config.yaml
n_layer: 10
d_model: 192
n_head: 6
n_kv_head: 6
head_dim: 32
d_mlp: 512
vocab_size: 8192
activation: "swiglu"
norm: "rmsnorm"
norm_place: "pre"
norm_eps: 1e-05
positions: "learned+rope"
rope_base: 12100.0
rope_fraction: 1.0
qk_norm: false
attn_scale: 0.177
bias: "none"
tie_embeddings: false
parallel_block: false
init: "orth"
init_std_qkv: 0.0394
init_std_o: 0.0
init_std_up: 0.0394
init_std_down: 0.0
optimizer: "muon"
lr: 0.00547
beta1: 0.93
weight_decay: 0.035
lr_head: 0.00522
grad_clip: 1.0
warmup_steps: 200
schedule: "wsd"
decay_fraction: 0.729
decay_shape: "linear"
final_lr_fraction: 0.1
batch_tokens: 65536
seq_len: 128
doc_mask: true
train_tokens: 276600000
steps: 4221
dataset: "wikipedia_en"
MLP neurons of a small language model. Each row is named by its layer, matrix (gate and up: input weights) and neuron, and shows model dimensions 64-191. Each number is 500 + 25 x the weight over its row's rms, rounded and kept within 0 to 999. Numbers have three digits each. A neuron's up and down rows have the sign that makes its largest values positive.
A block is one neuron, or neurons of one layer that tend to fire together. Before each block is what it responds to, as a language model described it from the Wikipedia text at the highest values.

Description: Topic re-mention subject. Sentence-initial pronouns or "The + noun" that refer back to an article's main subject, e.g. He, It, She, The film, The Court; also colons in track durations.
L3.gate18:496500543532532477508501527494497492574495505491503492497516470473512475484491469525474501463460499490516440486508480497498509450536557521482549486515563478538486516519535524526490469516514475492519524525476550469475463451502539524522488474490501495520536495494496506486466475495483451501483451512500523489483525511506553465462502491515475507476496487570474518464535527484495469457500
L3.up18:472498502489476500431485484507500461466484476544488508496491484518538496483508509494473491492495500489531466490519517511514542494493507506504448495497461500485483482466497462493494513506505492498496492509498524528487502536500498516504455495492493465486504539510532468483525505482520533483504458527472492515527526485494474532520478527520456506531518523486489470581520501522537531495498
L3.gate106:436490495497505448520493478484519525490507477463482491537489517503494543481522474524489523520510476542459496514498532534523512483499473485547534488496469510513512522464507502486480542514493529500528525550468491489487482489462495489526491499484517465555523506485488533559433500508515504520471467502535503537499496510491493480518456488509523473501491487534500494501524480498443518519495
L3.up106:491511499498500527460468481474526498503462505488531477449514492533481562451482538497488527521477507451481528484499480490532491511497520476505486502468500480557522515510488496476516489559449501512528472529467493495470517515502492502477501520500507502495474515520524512523534501499462527472505469548513492514543436443511526506501469471539508480487543458499514530520537510501519500499478
L3.gate426:510484492526488472505507539472514462486469495523517498492506537481498504479469509521550509458534456508478471493479453563525525477492465470515521514484493495498516498478479470499436512520484469488474524553540494481499510502469538474485508514469523466483445505507500481502488514494484478468531463464471503479479479506544510456470461524464484489495496467480520480493493546488488478469513
L3.up426:483537503538526478500487498469497507463481504544465502508512482512506475465548493550520489518518471534533485510548486496477533508550508523503483511461471458531490501518507495519525496478510494504478542534565499528510560497479476490489521497481517505501472481496512455465471500516522505482526494506459523481515542515498507509478512523498513473488474444471518489470546544527497450502525
L3.gate464:451484504493544520485473546499520457504513503504495473530528491481484529488519493526471453479484474506499489523454502547512480446508437504529495457478552505475499507451524516515492496482516506520458509469489540550463507500498470530496517477550554469554501529487502556483507473480518541521476482473462519517541504499529481462505500507473520476525486518480534497493487483507488501514502
L3.up464:489521496501487542497448473489534540498527447573522503509485477448544546531543465519463481480511553469523505510501535526503484509507470493494506493478494501530510508483498527479495502490471512537517510507464494482503472474527479490488484472476533491478487498497502524508495534517520504536484477492503538474486551485526469484536517485508527489511518513499511482524510497539458526548540

Description: Paragraph break token. The double line break token ending a paragraph, list or table in Wikipedia text, strongest just before a == section heading == or new table.
L2.gate21:472480509501477510555498534543524516442524514522447485455493490487503541425473541510455476467513480493477473504519499513510522506479503498466521488537498471524503522501490513504513517440486505477483520464512518502495515504481498514506493449474497481477518483511531507531499513507477480539501471445527497462543464511474489471554460520451479545498485506493519511466541488473496522510457
L2.up21:503506541555431511522498526528513469500481496524489462532515526495436538516490525492479513465473500528488505484517510459522508496555488522523504521509516440467513516505499522537504474510471454484433498480507502504503574509492509514496503499507515485538511469515507479528520509515534494499490474493512471519498517505527514489499481516501541466520473491507516467457518503491488539496514
L2.gate78:547513507500462476466516472529485532520474484493479515489501478472491539481523505490498533516500507511515476548500516506524521476491505472497458458518456495501447493548490532438495506485539479492464466553487518492459476545498501505482499504511491488463503498523538528550520520472471462483529483498540561499497454499543472506498492475520524485483530480501533487535497559490487504515506
L2.up78:526505480528505480506585485502487493527491537494524429479505535463505493487521475517532467477460488520495520519494500529532513516504486505520479497512503491499443467499483572534492471533502475508505469463506537507457487542505495504499452499530504493488480512489476510544508497466488498566501521488495459478521463526558511524527532481448526489523550473518512525508481530474523494498522
L2.gate119:508502505511516514486483484492528498504492487535485519506503503527509493500504502543488441524505495500518525501512475501478520500511468479543476490520524465526489472472494481461509498488526519489499490548466496460484453434530526528484496481496497519483527514501505497568495467493508537501516531476470512488518507467488496466464485479548468502484468486461496492513496495488486480535532
L2.up119:500489455531508507494456470497485448552511516547483497519534483480500520502506491538503516533505499528535509540471456490504498523510501484473453531515480466562503511462490497497472503504498490525509492524502520493474473502487499509459500483459463555471545528485501499511504522523498529496518496487477493513505494475538488483512511482540470496485521524458531482498528533449476450549489
L2.gate155:500471474498505496500534483536501498459462480534510490476495491543470466491481538557477469523492506519519503498511534491500488476520508519502534488486455511521479499465455495573481459532511492485488483559499517522524477504493507505537481488508487486522535518465498499503515526514485500501523453542485551486452490528515512521499486507476513530489503519481462495535509509520534554519524
L2.up155:491482474522526466479556465503475491496511518499503510472527490536484496529471505496552468515491501488462502479500520497526484477510468546487501534458466522520473472483441495495483473514454531524515485556515501530511514479510535508510472512484495484495501552482522500488499543507504473538512533458463467503493523511557436531498479466498468499508513483495452500536493475502485498481500
L2.gate208:550506522494495464561491525518493485504535531494485488501475463510489493479490501485522516543556472531474481521539502504498529484511500503522467476468510486523509499514518481471484538481472493484421524513568491513471486467488503521479488516471527534491490501466490500529500510453514535504490498479450479477466483487521487488453495473492517562468480470492519496496484519507485507475495
L2.up208:526497488547466464513504472499490534483496491505517494498430508521494474491480488509520511505499529554498473517532499512501539503489466466497472479545480522530542474520513485502521514477502513517490456527476473502519487516513540537551478489525484532503505499488505523524524556500513462480523486488452500495463495510505505466479468524513516479481474506500470516481484516508457562458515
L2.gate234:494535497489493490474492485494503510534494496484508497517488513515541467486503474478504512501482500520459538518497478487517469483476469507478510491520499511488522491521495511515480466505521494474493467489489532448501445474484448487515475522558480484527574484439482544473482524529482464527499448485440518509515470529543519522523486563452502503527465542476507536516503499530469483474510
L2.up234:491532503455545482461469519491493500526461495514522551525537491503559473497539510543519506523468476524499475468472497492470500514497460501508481507539488497497528501508483432489478485539536498537491480455472526488513532490528487478512483545512451489510572499483500560501490517509519502528496456474469537498518478508474504477482511544502510462535508502516518477497507518481482500510523
L2.gate236:523497484531466473522487492529466539536488492516470503499495473480499470501521490485523521477463523476529560539502499476521499510461450514517451471548501495501485524502499484485479514496534475481513548482507475515494540465484509484444500490475466484474533525473545494539465516536500511492501513495469502532560524483535484528486497468477483484500534480474488506510512503470509496469498
L2.up236:489475527492511478508515496475491503526513491496480518485501496473519493500512461475472510525491526466527507492569537487495493463506521550505508463498515516529499508513527489510456473474491476556495479504487518467473455507480529488493494510480460532494471495536437498476489500526469436461498485473476462500493543517528526490535484491452508486487473525515472512491558482488512542504480
L2.gate268:468526539488490472493498519497543530493520500479516489461492478466492524511536529488497485479506519506497532459479478494502489512532512482535511490525456528489474535494522528546460525493558474514483476526447539518485559513496548512473480467508564452517504512460487487524506530490468519505452471519492544490532500529503486495471476520507522495481478443459477508502530504522499543467510
L2.up268:507520461466521500506516489497522557469471506476519518500534504520489488555486529469517485501511550526481506557552473493541496532491523515513520477512507517517485497455487489496460539545488504490507492483537467526468462511480463481481480511504512501496528470544525487479508513440492539478525553494489520518472492538495508529484515510524509526530462482487545463481517511506530495491511
L2.gate279:497440495513527495508556486501462498511454486485499466496527478493514549484524518485480553517548467536511471473506503476538511477529479473494478470494504462521530515526524492512493462490537506467499483508462495515493506535442504478516525540513494520520534551489524512517492451475483512515505505498478456537541507562503490462494496496477499497493498504488508475500549508511491515485501
L2.up279:458505534539487454496494470495444506498464487523500467499534503471525514470534513522484533518515477517483426535505479531539491480482500464505525490520475497512493526474495464504500497480475481491507478495490510473465520495538500457510460483485530484448516486526493528513539495478509539533514475474501501504499482494506496536513477469498505485432515544506486482500522447508508514531500
L2.gate313:500494525512512470547493464477486506516498503477509499464528523534488482512494492496516509508467489524508463496472502528537477501517497517486516440499516490479480478473498525530503510459540495448500508491461542518556467497549487509477504481514515541507527502443454455554537479484487569526494532453532553502484502503531498531483492499526527486481499545526505502473483463547496474497522
L2.up313:493515507482496476518518460474483493479519480493513507472505544544484527481479476458521460545527471515527505506487480521507465507521476495487477459497457542523529510505492505492530470488526487461538460485507504535499504473468539465542476483532487516485518497484486505524554475527468516452536495468515486506486525557506500506489507474511527493424467465500486522514504466484526523474527
L2.gate356:568486495499503484503475499450484489466500486559522494483521515525473526547510492471524527521481493453535476485471478528511482513533533471478506489488474514526514508488475564462501495521515485460489442516493505472490529498509510521553509512469542465537504481475509526535491494501505495551462500522509482484494478438529509494508434483499488550497451509479521538524502517487501536495533
L2.up356:523507529489491517527511518514469482503491490507532500499513449491531451487445514537489514541456528524540519525532508510529511543485557517468505505539459500515536521502511485468547489523531485449525464505479551498468523506512512483495501499539477539532508531491499512503462550468446484518496452490490476503506515501520527534510489471488496490533453520500505517499543481480518497468492
L2.gate382:485524480501487479509496461548451515480452522509583518475481497520488503524502497543500520501515516521516544505454509504513516519461499491485476488518528479539506437493494474542505482466515546536492512465481494482504459501505495484487523517496526543521485470486503511533526545474488501518510460474491525529487516518521512503521490495517518461501500531507526521472491527510488525477437
L2.up382:486499501500523488445536519465488459488479472468507523493517507508488513451499559508492478467512509456510499494492491514461491492459478514462505552491539511459582508544480482505502485509488516520508531452519528500514452465492464454458495529478474522528505486456477508508503486472461516500501490462470555514469495459512505495484451493483463490512477513492515450491481479498495505485461
L2.gate418:505465470477497536501450533510496523502527520482474498504493468529515503488455511467475498476503477465526446515519484507495565476511498495527458526557540523494509529544507534510507486539547502500480510510499553523501483556536474498491498489480482519481486518513479484534538524487527510496446527536481470506498489509516526498507525513465515527478509485449467508506504473513510532475509
L2.up418:511493519489494507529508485542465467554492497504534497466549509496551496550466505490528503534446507502457519490454494479527535474497504513531500499586510489512499486516540517482476516447527516435479461506459509523519497478494513533498512480548501477475465504542490485553470513492533512528474511513505513497517486480514525538528493478490517533465504510488520508465500514521487532494491
L2.gate420:485504506527541496465501484527511549526496497502486475487476515520498499478498542467502512495500502511455460501464481468518530518526488512526472441536485488533521502477485529529491472542460470510468467501475502497510527509511514486470539436530509464510547523477493497493519503487530559513500512503499565473536510502559495502521478471504494493462522458493501488522463539489533531501516
L2.up420:474481502479529493494545491493489510487580454497512482476506479521525471449486493488491501469488503474443487495472504542541561466515506505533495485512521515524438508472499506475469484489524496544494469512529517490520454514475503489528479540529518481496507472569462477522513489545484497557512528478512538507476491544477494530522491514492478489481504512516467485487522480491467525504487
L2.gate423:526504495483490535515531519456498506498492506499483468479469484514437511522479513510483541496492490474502527508524481530462471503497447499502497472524494489499544492493531480464545517510493463494500548481520526479516488435455566484506506523461489539461469487489485509502506465482530487505521498477478481474512517512474514531477472455518483489475533507490468509495517493526486468579511
L2.up423:505490534500522497507470532496509468492479514492503511504530525491472506555482481517492524510508495512482511486477441507514481536531500492514487510530501514508521474526509462489528541479531490546478528452511560488559478500453486521500503495491481516470466511515447482515501431486463510515489485442473498507528543489523507485510550500445513504499503509497518523510521495493481468559492
L2.gate445:511523509504501477510506499481554514447488492501451496508508532500514498409496491517505471492497539497490473504481512466495515480481471473517490501532515452498496480543498501493503502516435513496517488470512511497485517505503526446492511532508523476458466497510482495527509485472532501536497551526510499505475516473486503508504538517478500522481514517459547485510492440482477518559515
L2.up445:497481487496488425488479490453556483496521524473518470475530517478520526435529530529507504546511469522509488525493524484496497562539536525496485473550510451523492458487471520530508494476514496484493500479478489540486527476478510503472494507525504525452467482481482455523528495492465509516498508511487535488497459488494481460507516504450510513495491495520497463486551494484476495494535

Description: Paragraph breaks. Double line breaks that end a paragraph in Wikipedia articles, usually after a period and before a "==Career==" style heading or a new paragraph starting In, The, He.
L3.gate23:482512511516530472498536481490450476484456491515481512470532501513513503506472448495472497535502482483470472528534502488508484489492516515473512484559490511533523476475458513524513502495523522468549529521473491478523507514490489516506471482454464514461506505423512528539505515475455484533530453517502450565513499514487487511515491488485474480475464536508534485487479477459503495488489
L3.up23:495466486458526489503515505493535507523512508532549505494502495486519490489522458508485476441459490487485499485501518462441497463464537492479514492536515518498532492498477486452517479530490512520475477520466529498481484536492561506490508465490547478493496489481540566503502503453469499540498563490468473541508514514506530472480536511526520542494485482451520483484479471524462523528491
L3.gate362:468495515511534536529500468548513488520456517513524474475505495511517539534495497518484506526527513489489528496502503468497507510511519507514495490485496493540523545597485504513526476483558461501487515521493532491496516491493491521513469509476486515507463541483501515552491519475481511501509491501500503527538498510545533490519515516485495488536436490527474513458559510497471527468437
L3.up362:499476511462538478482497492495507495484494493488545522472473507487509542491486498513534491495487477508454467551472480483512488503511469491528481531486477518553529523468457498536487475502508523516527508494522483500501489511508481536485505528522497520464464494494551558496536517483510518509556542476516488534527500487555471484488476504491463537506537446493476480481471474538486520530475
L3.gate392:497455464471484472501502477516529509508502481562460507528510471501468530501477463535444485474485525469483508484507508507489542455502479492440486492542515499454482523500492515519491528482582514446516521472500506506485505511469488513500504471514525511518548514452521518541530461478513512482459514492459509544490535534492517481526501485489464485473485512492506473483485479499489519509473
L3.up392:527503490482536426483510467498516493529502459527493492470531481490495445508526540547468485495516464479505491487510496484483510480475500502473487507513492476492520505472455542492486508421482523501506512465505513487507457483498499495492511513511461490513527523523524481479464491492519508470509537461477517528534496482511479488496498522475475483496491492490476496512447517474483506582542
L3.gate480:465471554516468454497498531458513508529470524500501441465515510474493525494496463490515478539487493515504502494470478490481513542483515479498469492513476525486509482468475505510509462460466555461496466477452523495510495526466481491536437498558491504495485480505531501519496500512517513528486478553482533525507516498533541537469505532460499492505476511554500528507493508466521529482501
L3.up480:498464515518466505492447504480519534488514489493498467517485508506481503474492543531437489521476482485500509522488465465510490523531467473476505467579481511515510488502504516500523459518457457508479499491533510476509516498472485457505440525489536486507502516512504536474494492503520490503503479498484540543513508511472545499484520523505505498479526538492472515530499515495550487466502

Description: Paragraph/section break newline. Double line breaks ending a paragraph or list, especially before new headings (= Title =) after discographies or infoboxes; occasionally mid-word pieces like ple, ne.
L6.gate8:496521515563519485459519519549505502528499465485479503484471482521485487501476504445490497548514514502532517549516504483503539512492457485511489501558529521497481492474525499506495502544496455492519514466510497490525497487478481487515503497505495538480503473477480478513520508508474474527486497497537501466484551523542579493538500494496537497435509513518481501526473524534501519488528
L6.up8:453468507557513531520474521511456513501498480511508526477529480504487520494510494526471490490486476466508509507505455545500479514512488496502476497496494523472506482500495517462474454460491533504478489521474557483482489506465481544472496485524482511481552517459515495518460496457492445503480512508523527542513498503555525514471490512467509433467506438494502501525500479532512493506482